config = dict(
    num_hidden_layers=19,
    vocab_size=8192,
    norm='rmsnorm',
    rope_theta=11400.0,
    init='normal',
    lr_head=0.006,
    max_seq_len=512,
)
MLP neurons of a small language model. Each row is named by its layer, matrix (gate and up: input weights) and neuron, and shows model dimensions 0-127. Each number is 500 + 40 x the weight over its row's rms, rounded and kept within 0 to 999. Numbers have three digits each. A neuron's up and down rows have the sign that makes its largest values positive.
A block is one neuron, or neurons of one layer that tend to fire together. After each block is what it responds to, as a language model described it from the Wikipedia text at the highest values.

L10.gate18:473516606556470467524452515479525461562490475486500526550450473533523466529425498560450434531497483463488563545514500535600461421454490456484473578486489455482483385521505534516474450534494456516551522478553552484515528511530480538483505489489494453536534498492520465455487487534467478519508575468583418583497492541472534475518532461504457533452463525509520433505488515476540531591492
L10.up18:455499451530418505524499486464553507434513511536516543544480482472500454528497555532554499523568513492543506563555472455532446483445512453497440527487404524458543563484489443546479471508446518508562473513516475511487520512472451510511490550482460481554546478538442469505488458505498502522503615490485481437493521492547556474476451523492552474404520542510516486513424474590525485532530
L10.gate137:490519463513487528586512457483442445489522500492470571476503490564487556439464536526499470514515453513538479500526560421458487535482529492578497501538494469540482500567578533487440608512460522535505502507483489524480449529485501523524567455516499538538524447525545587464408534489514526549428480505504560461413538604476440486558498497596515522547547526492550499506540483558501489519504
L10.up137:494472511550419528512474488466457502562522474541530542479514487503533575454400596540538519490480522517491487480536522448500523493575488500496493532547514530445525466548438536532482449526550511491491513478465594499576427495525515591539539519507557493524568498582463510497486585487529539517435480444520455566497513517459451498503525567511506557448605558481534477424531474529509498500537
L10.gate204:479532490510536523515475432475555476521531518536458515505473514404478499528553522610500551418477453547441502509493493459497460483418493540462564564517423505556522511493506502474497531461485480555521508540445471467516545462482541533496510540501520427443476495472521459483442508481497505460529494494485483438566499519424459448497530501457498509436512451457500460514550506504511502543474
L10.up204:497467521449484518499469459454547481546540603436509514512524537478469485532491482528575498425553456534507513500529545512561481447500507497462472576526392509451483466511479549498536474489496466489497499456438518510558497557462519518518545513493549456446516576456550373528468511491516453488516490535559429492532536491504490469435582508493523581453493482504524553491473468518514527563519
L10.gate340:445465431498517517504511432462535431501527479448566482483501556521502465499563539522499539469479464470571529505484526486475571536504539502491487513508451519418484428468477445499538464517449546526478469548460448455462435507506521521450490489530491530521478477489529457514535471500518498488518566523575541465545508540493498516600440503519534553453491543507571457405480585481524533485427
L10.up340:421474513491430499448484553518632468503505490526406524502486500488521504521544512577464534480562455492475556524598541531547513497502514530505492500498460500512500481514443565469527486476498487470580559516461487478541443495458504460457495523526572454430464441439535472519496480452527489532484539506436493531465559470520494464478461534542458490520491493522492399576411518530496476509474
L10.gate356:465471507451463475457488401455526506486541541575485512484412569564458512435572505477505484505476514499603506561538489518520506473462470463519545493483425503485453533498529505492554514448453490480496466530451470442524443459496423438480483483463475498530441553472505491529577466506482587498458567541453609487475467512474513435516445551556487506473466561419479511445485467527471526527512
L10.up356:497467517511444483485466469507507494530474391485502477547462556535547517474553548477490509499469515506419517504486464508541502529466441525495521470579484515514441427521533525460482557464495490439525526512572527516470474451518447501480471498511454413520544526498523500512523515495434515472543486547492516432545504472583490466495446537512493585527415517468537452496531465539470465497383
L10.gate646:534518506457483496528501490457549519496518537523490455506485537524514566491503492524491500466529495464490499558524503491552463443485455510510543586490561464451401384524425547462502479541468443543543490534455398493456559455513504455532500480476470456492545531531490471470515464553474536528518517406458610528630476589509516526565417526445534482490508540503520505479456461535559529602519
L10.up646:516482552556522624541428513470464541531471512433563543513492472491483521474468486440541433504522519451493454540459523541563480500523545523459519566492452519470482457448504498481549465512513479512477473504420523561428475483576430473467549470467520463543509497477527511445461499507546503506486557484561412471525596450504505463478539518461511469508498455448546460537464484443484525523521
L10.gate649:532406480481538540508436515454507552498494485454469513535460487465494449471526476459486574517469382552513487574548557477474535418491485416563509525453484422532514430451530500551562498565457466522482515470470453512491437458557482455478540517444544415454513560512487528528500479522552554492431530478516486539455530530507416444556506554475515471434509474489506523472519429547473522506446
L10.up649:534515463632434514517454525510464549489536470469536465526494457464484511505476535534517512501573497508480484549517511530519504459559507566518508429437524511515536477522507522456517503473462521449514479522467488477497529539492434506499551496521544463500612509568509493487550559511582523519554556446496499472457541518503480450516424495545470465497513538420567514492484527538491532549491
L10.gate701:499526504495463534515541464483498472546518531452517538468472556487485507459488514548509500471569459538518550557514528425432442488526474464491526453498438475455555491481502473457462610440478463474401497520545450433473467518510484511473502450463439512518516522396522513509520533497476508482517498518453551478435525477417451477535479549489469493532503524462469489513480429504405508508506
L10.up701:491547561579444531509572449495471483467511529547520507540494597407474502510450514580541500505464478498505489548461605567542474451480527488495498506547414533534446529489514439454462517435419532474513491549496561419477520546533488513522538455502483434496520503429450519554633517508511549482528583499484448467591492487539548462555454519450461495491444486430544468490519452525512469475440
Responds to: Middle or final word pieces of people's first names and surnames split into pieces, often in tables and lists: Sébast-ien, Con-ley, Gar-cia.

L8.gate361:510483504498584557481599453457454484496507611516559545477528429475507538513449485501546543452529519545547516547502513388544524452465547523462479457455495485460505470519470476445498460487448472417514478453482527500592437532450500610446500600489520503532539481484578484479496590527520475525522507449494481499440470462520482555499510555534522563529521492447555539456527450505493519441499
L8.up361:508520465461605506528560451501454461483535506437545486458447499559479432499519542552584476500539553498516454515488481432521479488382441514484498507452470484487495470503541533537500453441460510549509538512485504555521430494492509493533459526542491427520462486473511455490435419509538483496612573575496517532531467469547515489531472474499496441513517547477462536553438525498495551470490
L8.gate446:498504567539472537464455446458467465524483537450532426524493519506543472475502512515430472485492479489571475574523502450462489458452540506539557525455512542454479467527459501461470506510457438553484499531472444483504513581507482488437524477419493465501499522468555531494465478542526528496524565436523475517443443505510475501527431432459520468455466472472495530505520541533496476466575
L8.up446:478570560530450544506560481530501558498497542518545456469473508502508560461567545490484501516548524525579514578473530484491456478502456503506492522503476528412499528569485517535508468450513498434477396534487468462466492509493499552547494520530427453469553412499541477484524464562489519452485573524507483406542488470534501470498458517516516483475497426468469486499455500495533605477499
L8.gate500:522473483523460554519446463529492473512505470511532503433536611419488528451520541534510531493581526555499497626538511557541410548519469448594505501504466511479487559464539457474507507462442459510572365598460470496515490549466474473518438517492445506455599565471566483487484527522488483534523557527527472521590499477520443499545487502461520472487475462470506456529445518495497491469522
L8.up500:508571462505499568505524537471475494529497486465473491473532517504534533427498515413499433517552476513497539490512522446471441515461428516539533518441410540438552513499510500527507449497531501476515413572537527518524449515491442517494549491499453418550480559475506465492484444431526514493507501482507493511473499465477468422583445547488506490450468498521485463463461444469488513484509
L8.gate512:516511552530470458550483429547477519510473482497479431588512506491500529467577563519443546430548413478604498507505531487493490486457506479465529456524522445406429529539477536533463548528412464488501518563508489470535454489503465455516553505533514511465564536525466604590534492525498469518503490532450533567536501502497500526512512534512523496468465515507520474474522568513468521542543
L8.up512:548523474482507505471576443534435508499469572472519483490557513526460532529452467543501465490406526428535454425491458478507560519504460475497516513530471453573430505484521474482490497488437484420434445443474471506431413485507538506468467480547529449433520496484432535511505497585519511432482530485506462536503492425491571520453457523486493473546472484450425488520482508453521513476470
Responds to: Tokens inside people's names, mostly the end of surnames or a first name (Eisenhower, Thom-son, Hoff-man, Jimmy), often in tables and lists.

L10.gate65:520578517537518542559455495492483453553526500501502498523461458433516461538504448471488519565557537465537542492524520478438532523479511484490506489454504467492512526453534444565525523518474538538583558484521470456487472505533472532532442510487532478422533491541497510552497466452526436570513448550485556521498488441454417469549510469473513492511480450505441484486507513524531506509351
L10.up65:453533508531527533478459481473438519530512581481442534527498400511502527511506390479479464508523523508521450498593527463424526426428479560470519479487481536538480492493416531487503513504454477519509521441450434502474440481512532481517457497556519446560452529505530545442493509445533506477494467531530452535433522543502461463561498473529547513546496530488515465592461488464489480450432
L10.gate133:482429516429484522478504485525571493483528514539480532487514527514485483524543480525486447486510484520514509479504401462446530500501504461583553524524448533437497491478538445491523519487525484516432468517486463523472480467511579481554511453491494545532492427479496530593460509513488542464535497566545530459548463471496507505557428448607466549510498537468470587486554509473495459513508
L10.up133:532578506512492484509526530485523538467589423486452534517448578553462463519448466427475494496442416495508588514469498531517564498536520515497519511481498516488519478486490505491521520524519512447500450437521492478521467493532461455458495508494514557528497603521454539512513508506525499465546481549486530603488484480482497518494471493548479509525422526529440470503494530525462422535509
L10.gate163:492491550425519578504609496485487491513540463536545512520501452486484510411426462449481439565516503551479472454497504507598541568424483526499503554532529475449471534538547446472452509505538451606504500439552525547537500490496538480539416429490523508485467436396538455526550532485507554564468530468526513491457437438524496494570455570486495504521513493515537496495519501436533544491515
L10.up163:457509494557451514450490538467409470492511485522497552494546447426574539447538453541489512612544477539485507483470539433569553535436458528504443499511479539407423577390521484543522505514561584501495522451479552466548419510494472418524493496439473533474502464445493509486506535482390515497444486492461464489491423494509504474512535500482524486480470469528548511418479439432566558502572
L10.gate196:530446553426507455518486453501530469495535443504561482492418487508498514473512440540486506442457583552526515439586470548474461444387515498520522477485486482463446564483482412487529549565529547508523448398506500469481488525478469514570502532513485509534418525484513479513478585473500542513519516486491465450514530562507511538539436507539405505532494512535497484510541464482479431497430
L10.up196:489512473498545492492532526482536436572550497521533415499480480516537533495478433514479452509548471578514442478528468431453534437463471487564469505483492481505581497501523531478550444496566473555528554450524446515520493484531539491502426428514513460525542531499508494443499473511541480505519496503483569495488550504652475498498500495473502494499516609524568539533546516503545558535471
L10.gate214:481553437537494511529500513433549495491451511509498473461526548493510578535430474524522537493504522501470436519476457416497444498477492469500484563548491523481437483482521513564491525582549510536530541518461525546560587518527455575513527496447500472543539468545473478559565522507467413538525538392456465521510506479405518488464488526556495527482583511470505527478455481466492568543505
L10.up214:525489576555501483522526437538480474484494543534492541514461521544490411500491444567501479535507501464567515509509499503549488447453562517541473526501529570421487471471521490493494487471472498489510453510431506468486425485479534563482548523471536436478426478509483526535449460479520587511452524486468495539470524513522504505525585470507448510542416553581521450453461521545417491525427
L10.gate323:513503503470487427507512489478566525505486438533517524549427482452484512478516492525534543517515455541526506543506500511529492447532553509497452482504544513503507489574518457514526497508567460577487552531531480436501559470481568461469480519449577548495445469535513512532536569502490516558448472469450541584518547614460474517539476446565441498437485575523555573487496528473491518509454
L10.up323:499564576527475546433519468473468562506476553530443497475493526531488535561422535492485563558495469495530541540480562517415580447454460497523482492491463554490580544564521439463450481509568521516473532506521478545435509494435453532493472485505432490538446495418515484537462524537534520523501525477535532510502526446531466516435505425511438500505510514483475485490475574509448514445514
L10.gate333:533538569540512490459554495549563493534451488585517476463427449585507489547454497499472508522507498522613502489495474545441525411510519535517459535480536520593464517475538491532529449561500535499498530477563428524467506447543460520462464498456544526476466501485522447552463515529579468542539523456516549559547478533490545474535451493491499417474492438501510452441505544523498506499451
L10.up333:427465480545543526454599533532548497540536502443510569599493496523540561499486422602538499507484460453480508535513453456516437498551468455518509474501482483477440591568464499491504485511605584464479536499467544409512491543538558478455495514481409493551468523448498524509488509496450454517472522512512460510522541505523462519548503471512504536557562530529504448540557439527455544490560
L10.gate368:556462452435486467457571462528435542530423497456440481480430466505497523498549521468444465532467487474501486472514459532433460566553508499512436424514511491524471497496515487569466578516512477524468458506497481485485483487515533423512420517461524495437558443456457506490519541451526480523564509599551532493529513461484440495452463528548481515483525600553540539532540496534524477490583
L10.up368:565489414483450453478424478476522501462586463505496466518436436499486522517502481471472503549408475448449514476492495498444514516457519542515552486535527452500439478539535512454499418521575491449509451545507523433507448545519458557473428465557495542495465508517491515478550543537526501476459510490489547522488548425541481525476455499531426454524519511439497552516594548527522455551468
Responds to: Hyphens and dashes joining words or numbers, strongest in "X-year-old" and scores like 2-4 or 7-2; also mid-word "s" pieces (Vi-s-count) and table digits.

L7.gate127:494454448564491597513537525474510552486525518500540540458492493539530510512451468552486494515470479561522433442500425447541498408426585531490492405471525474536473480550537490516510503496509488473526543462507495454502495496467555526465480463563584462470448493445507436446549486499581482528507519464479511492508443474446519487506478545447540482488535443514553476546517493495495500485504
L7.up127:441504525468492497487528520519560475540507433522504497535483506504470447454496551406540448524440464426520510505430535439477521538536428515526494486508458542526459625489497544492462499548465455457495425497456485519504515512546470422567546517502495512521502487451486449536439508494487427483537580521536525436466509510485466426597483551502431454451483463526487425478513509496498523465550
L7.gate138:453526468466508450471559498476479468540551500527511509574506482503524560412463437535533452580548454490540466510518513474563515425429494537504506447547514470502466564481550453493462500555477511496483495431475486490470521486512521526473523453437510528459445538532544463494476576472530480500448505539414492456520419526476480462492409514482416533504505476536507466460569505456512503475464
L7.up138:443504529454479563503478503457522465560529518524461598526551453506551493412475465531523467569511501554487522460506508498467578444412471487484445482553497456451496525494582501477445508573531458516491540478482453532434506517455565493507475402501585555488523464504500443509550549461529417540448471502440519500490448528518532490536393506458423536494451435503488465456605532511524524530507
Responds to: Hyphens at line starts as bullet markers in infobox lists (Time zone, Demonym, Position), plus mid-word hyphens and en dashes, e.g. high-quality, 2000–2012, 1–1.

L8.gate27:517422556498505510465473599538468483544464472521496506545521504548499538496512513425469505557437521518514449501489552523534462494488474494582561481549576520478499505550503475448508428509529503509473437528515511511469476487537506451507446464532532482477502470463439442464443465528485452498565442437446564489429509492451501521512508553490466481562493494459489514514538521412498492502466
L8.up27:541385435475438514497483514503465492523439508477463481520473554531462551477535460479464534507497506530466446525424514544492466507534550501494508512542520581516480530433409471500532506496517553480521488518472525476535453533495509572556489540453515563510583552482446497498483525488505488558520471533505559424429540529459542607545514475518454485465484543439455498487468490414453434473494
L8.gate78:523458512512459468500478438504542529571452511489508498476574493578409516482452458456488461509506499453431543468480473495517522497457491432501467469509510493525502529462535549396447452471558514505557457510483440496445490543528554496512544450514529518518524474497439532490490437538504482536425528498494480500461473543465467450576543476545436496543527511550441492448526501466611502526457
L8.up78:542488448446597497540533554480520522544461500500516507522476519513503436547537561476486522453524459457521521526539492495474537524482428519543463448478448441493518493482490476507547571502541537460517514456457473429490506546492466568540450529544484478504392531457521520496460444492477458408506522505440577472543495489420484508597490422565552538495525553476484413447447507518517496486536
L8.gate120:518470478504561482510496471487397502563448510455484511516489550627527472499502483531481465565523533498514530456584525521485518513499446523579573499584544540489464501543467467474503494486521531495454515518491441522510530481506511509490522493460506465545462500463543533434450490516502460504514505575476451451453474554478451511533550554535505443553441514514440502519544505495526476495386
L8.up120:470544511491539487536551520500509486486456514474506453440531493521462534493473536534501426482481484547486532529478512451461482487557484467511503531540467458565562499469534453521495477464577508519454565432473451525489483478503520477571468532567476508534429504516506421551477486429537506497503530487444578542528560410494581505534532518505432517480501471466431459471532473579511543553545
L8.gate659:506503467486519428438461515473578511509473538543460489500575511532485498532549586598480407499564470566508564518495549530530486515528581476563530538521547461468458493592496476489494573507568514471465535545476533491467515509568585506473522454519545528541470539427575558499513569594526457519521469487540504541436549564471469485510525513567507514583420460500538425514540528475529471490511
L8.up659:483523467502509435488500478506513538629480455431511495559534476575484471528537482520473488522475481487497545509506557582486467533453456513457438548510470472482524535601468496412528473483459512541486459507502507553496508525527503460484490505424480463493459507501544562589481394533457477508478477485537502496578482547527562538540536405551510462552438490428511521478525571455460476509507
Responds to: The third digit of four-digit years, the decade digit after 19, 18 or 17, as in 19|5|2, 18|5|7, 17|5|0; occasionally other mid-number digits.

L8.gate43:504452461484484456477625429505482456564457537517530528541583502504593543536429454543396466557532506552571520522557442500509533436446507510563508457555520530534437537508532465507568511507460517551478453526487471475523488476479519495509501464441505483422441528472518494470502548552538477468452540507488499574461414542453490536557511585474441501536535539547563485488520497477553600586452
L8.up43:500546533451521422509520479480540440476412551509454514568551450560464511526474431483477470554480480547525474511462470513541486469427470487513491480477465537487512437424578473445516465565468509489494473525507525493472568552532564498568536474492512454427482563441494459537543505518527510504478489530500512543489458552589617513519455534491496506490475510534497468509547491466463561560511
L8.gate54:491549530449447530521597519494531511524507490536463553505455499556534516482546507441465535511559469506570463447453526514490484472497468474450516501534476486526467557581547495498457501543517475490619541512490481538514403503557492536575496480485469489470543458475461450460578531527480421518507477528480498518552439449543424463438510465457388479602507522521479460488563530497538497495505
L8.up54:461479437567474528447439488483499518520454439486562484526480454533493432538493510533494450586439427474512419448561510540451537523533491507415486486520480473470481526507517493488486569547464452513512534512427473514477478457483567465474423493506549483392511541513570474493473540470527522488541424494453527457501473521500521517522468573543459446518530397542493479510520515402389470488575
L8.gate518:482502516456476490547504472520533477496575512520451527505473496537568499490492556453480402566475441491459443485458494557486557514501453495529495518555481482494426512486615457469420550505526476514537513500495463483444452453524529524582483429516511506449533565443487473567469527497496469522532418571442512496517559530605467516504461449482482475501497473492436476496508504469532522540492
L8.up518:438458464487502537475564476523491448524480481503543542531432460546518545479472459516501538532539513501500491483532492468548465525445513538494446470503547497467536530445446495459467447555555548571518553470532524522523443546537490433442513528493532586431492550533578469458490574494516497539424466431422533509515460474433510502515443562489505508448505484489527461537506497463523516468444
L8.gate578:556526443494587554462494516423447421470567466482559512512578526511518476462466438608504511553445494467470498566500440454524463424492519433470494447554511508487496558457523487496575492547450572500487512514506536487452505506504496464503424499467496419463532488534545512538549493508454531492467530522433475502480527476455502521528450508497509486446580467505514452515493529451464512477463
L8.up578:489487468488541516507527442499509550543457507572454519469569456490438486510587481425472523562524446485494518469458467479438484475522542543438456448518471480486525476522501514556457500434500573476548396555414549483501454477525487543491503554483580473490486511471521436530457578464482444460472477543464507479560498496501418491548532548503417515434576511438476429498505470498459530555568
Responds to: En dashes, hyphens and slashes joining two parts, mainly number ranges such as years (1941–2023, 2010–11) and scores, also compounds like first-class or Country/Territory.

L7.gate343:437541522440466571527497463471496519443552517622475514605502499504528456457543522503501494488568482471596535533574460463520529425475476462501508473449446541433467465535472465543550458551516522466578475515477411502501497521477380465526532517493466490526562489489514546419477512497495465472491576457519448526467469454485457548508481566570473480496472527392430483490533487586484527468483
L7.up343:544516494511486525428538493515463555508569488552505530497500509495547464567499489594536529462482499514535545452541462478483491410482516558474479492484440471538539505510525463498468518467484504511544528497516505552473422474515505500563509511496514426479525534430449469507448499544604475437483525525414445487512479531484564459525520499513542528418526505490460433535458530521505496504480
L7.gate510:482489497467452560535514589505565431503526498566422519497542580473524459480558540511391450523485509537544473454495512472539565411466466518423521460492491534494469472531546524495502498548522588492561531513431493443571449464594431488428486502452444536450499486442554538503505497523512450590454548525499510524463501495467484511511513529446511492480488489522492508513513482497489547546537
L7.up510:477482536482542493421491524430451413501553541568509500432442465506483562504477574544489412488588409532488566543533516545525523554509457450486464465474515508538542525513487502566488394506523480534547461528463513473452492544459494530516449524454474499467498527463467497528523508470488464453501476537474405498515453488531439466455528473477529450479523532548481458488469485516448477540557
Responds to: Surnames, or their final word pieces, following a given name in English text, such as Turner, Robinson, Carl-son, Shel-ton; also place names like Angeles and Tennessee.

L10.gate114:467496494506520538436493444446487450511542473522535527539449435537517479548495459473537496503508571511529516539403506566551463474466552483469475498555524479463489451522530552525524455508590522453484563488454533586490541555488579587430404534522579532472488524456532506451530481476428527559471464442575456515477505506498562493530460443480506527491442439558500536479534565558499456549398
L10.up114:503535408492556502422499530532513469474488529540517435449535454554498479572442483541474428530518492460491509470465485468509517485476583514522507565547509482460507519445552522481454523524527454557539509505509529505480505556523540468476509511563490541590480489498465538493536555568449460563517512511492468521564516477498539510488512487501563541499528495510513475533418556569526491515574
L10.gate235:524519458486555492470485503499500444531461573507503475560561487474490543485506511438525512434459593462467506492493462451431454495517470450508562527491556515486522526502474454451516611429477526446453543535492532496473528541499531418513442484483477502502416435412503582487473519559495506509446481549489518485443518548468445407504549439607487535492453491502483441521555456537501517455468
L10.up235:501531534468434564438507542416505446525514529479532568498420543525437478569434467494538503546566513544492536495558419489511523545531505490416550440438511482549535579549478429518515473460456496446547535505499499496486478551499476472494446519501535516499498510450473454448443556487489535461540527490512485506531488524567503518613425549477463502472535516517550469508484568501528501556514
L10.gate278:550503454474517624514507496483430557469547430516499535503484528561470487501489517570520511517423488554463538452495543575526556435487511443581492476501472536530529467518482475590507530503552527531477549504599486528524493443536505451460426535503553484498456516489500487512519467531499532529479540480545460561432549520537470506505510574508485453496532495540535493383517555525504522470488
L10.up278:564462465504515515533456553532442505538526538489482508559451518564488529509498491490530512530471553472432566513455476535512501505532511406498496482523489460468469464458510596517478481472502468542472539537471497565445533486427503461498446585527481454464518564549413524537508447519499475541576445457467599456500548496538497481487476456549539464444521473572464526456525545575521470520421
L10.gate349:517472522478533457430555517609555494543409470566427524489489493513491525519493502467452559528486513474509560503480517515459477519464477481471497544493450477485524487529465433485433529481571595452510505473496569505493539482491428558481469473523503508492416470483450549471502495464530473523500461544450443517514516441466493461540463539544507544516526546491500476435457554491530474532550
L10.up349:531450449478475474492542534548499536461470486485455508477515470506472502507572542491533493535498460503462470457476591505572496545548490546508492542453498517453508552543463451476525418524493500393521533437543582495492517470461491426472549541505501526470505482426427491544495474493524481532555486547495493487574517516554487409503493533504484553515511546553444561463487457473527480500599
L10.gate590:481494399503543532478543493462558537436572544501575497453493482479516505418520536517495481537506483491408499462513495488517504504508511508519486453518503497484482450551478538478537466598455515490534450424493378543464505509517452471501493603443452548477479460529530552497523534539479503555539469535474526507542547534457432559519512524512484488444449500474433527429495484540484513523474
L10.up590:537495492500562476516469455435479516491508495524495436530583467532496543480529526491488463537564433544511581584431435557482601489436437499524518488495472482517567483504503497441521490480501517433557532486509511545489470517471466526508480479466505461504476536467530463491576434524425445511553513470501471494478556572487461450552459520552400529507495472495495537459485525496516543498464
L10.gate608:463513502539508534537518436463497450536543502546558447513529530490460490508530517583522507542551508497462520463521474452544431534499554515567479509461527470529543487496465509487526498503530473523557473456565539476431460504491471566572511508561564537474455481493555431512465460522567547474478592495453515519487589491476544392446465535479453449515481490468527427526480513438459505528485
L10.up608:505470508525488461477464519462529538525517535492506569549513463552491491534456535488518460454566478471498497480520524418506557553564542500536422532543465546539528518471430496503495508564461472555453507442572528522516494541454506466549571462508570540527487442553474515548519450486447550529514453417531471487486483505498500564484550517512532468561482545567458502444495468521469449563496
L10.gate633:476507511505471499480532459539489491511560527465461473542545536563367554510464479481438449537478381546527524469427467513480573514542538516551551528516543503567515518477511448466482488442538489536588538483446522577546514491520503492502524502492545422472519481486463474483465478528452482479494463530459541488451453426549524470511481490561469567470486565463445455440538511466559448553468
L10.up633:541539523473461555427521412527430539543546492479489486442467499553521523477498519545471399487451489510467533483518508435523447536520574543553411585447484462525491475431500551483537445543497509480516597454573559468502530521472511474464501483528555550540536551493496446483460431440548520542490494571504556567488406549478500476518514486527547546442444455512497454496493473481479501551474
L10.gate693:501522491448555514482457546512432571510473449538529462479501531504503539506528491513454479476516506564472559519448469504516535530472552478462441488505486503422543526509519573494562512443496561560519599490456560546425457512468458466490478567559526542544548423377470449481535406476495534507466505477523557500515483440423484553471466492520514506545501482480523464454520573494499468472419
L10.up693:517537517527502502428528545536572544533516489529530464453487436493516478434555484510475532479527497479514511476477468490520594526522511503470503509471521487516546520476469474423531501506444480448394517466542529508452468570500501505508424483538540486497517465460552488488482445430508490411517472557506532494481500514486527485599501474551526515459555415524526515563501494464518527430485
Responds to: The third digit of a four-digit year, the decade digit after 19, 20 or 18, as in 19[5]8, 20[1]3 and 18[0]7, seen in dates and life spans.

L7.gate126:462447516592551588562537513397449489515482418496509490529479517506502535468456498558401423521565505463476497450480533551435550442464565540442550498461527418552487464425448506537566532420487471505514490500506459508517478522477520543571473505451518507442470475527446491412475513486557478535556530535558484500510495473491461434534449547519479497512512500480486484531454515520521546548442
L7.up126:527451474508535577528484480512469513470519495449516481496546507556443541516476428480444467541437562534451513464512492483463562511492547521517520493448537456557470492467460506487551500503477535488507550440500429553578534526494509517549521530471501482471498484497513507561536483486576412574517529514526545469545511502492467447519428530547520553572473470555458562487472436524512535560476
L7.gate391:536487521473474539544494505582387551534495488538502485480491450499509479431474465489513465566555461531505472502525473514566416516509535497509499440461463412484484479445475517581509470437480488583459526477496480452486494486485516437489505461447515479493518413533425499489537509496533483444463501559536541419493480468421490526429520527544490510476435527510538570422527484523540497474496
L7.up391:541519499475502456539529475511476465471466493543520488511377540530464526481479456453514477524514480538471480532503561518417523471465487534521550509601483515580527483602455544509558532478540535489524546498472554552519505509496522499452434510533498483549459503567474469494496556507478484531491452531499521488504525500544527494515480509475526416472529533535437457477452482514479452501497
Responds to: The third digit of four-digit years (decade position) after 20, 19 or 18, in dates and season ranges, e.g. 20-1-0, 19-6-0, 18-6-3.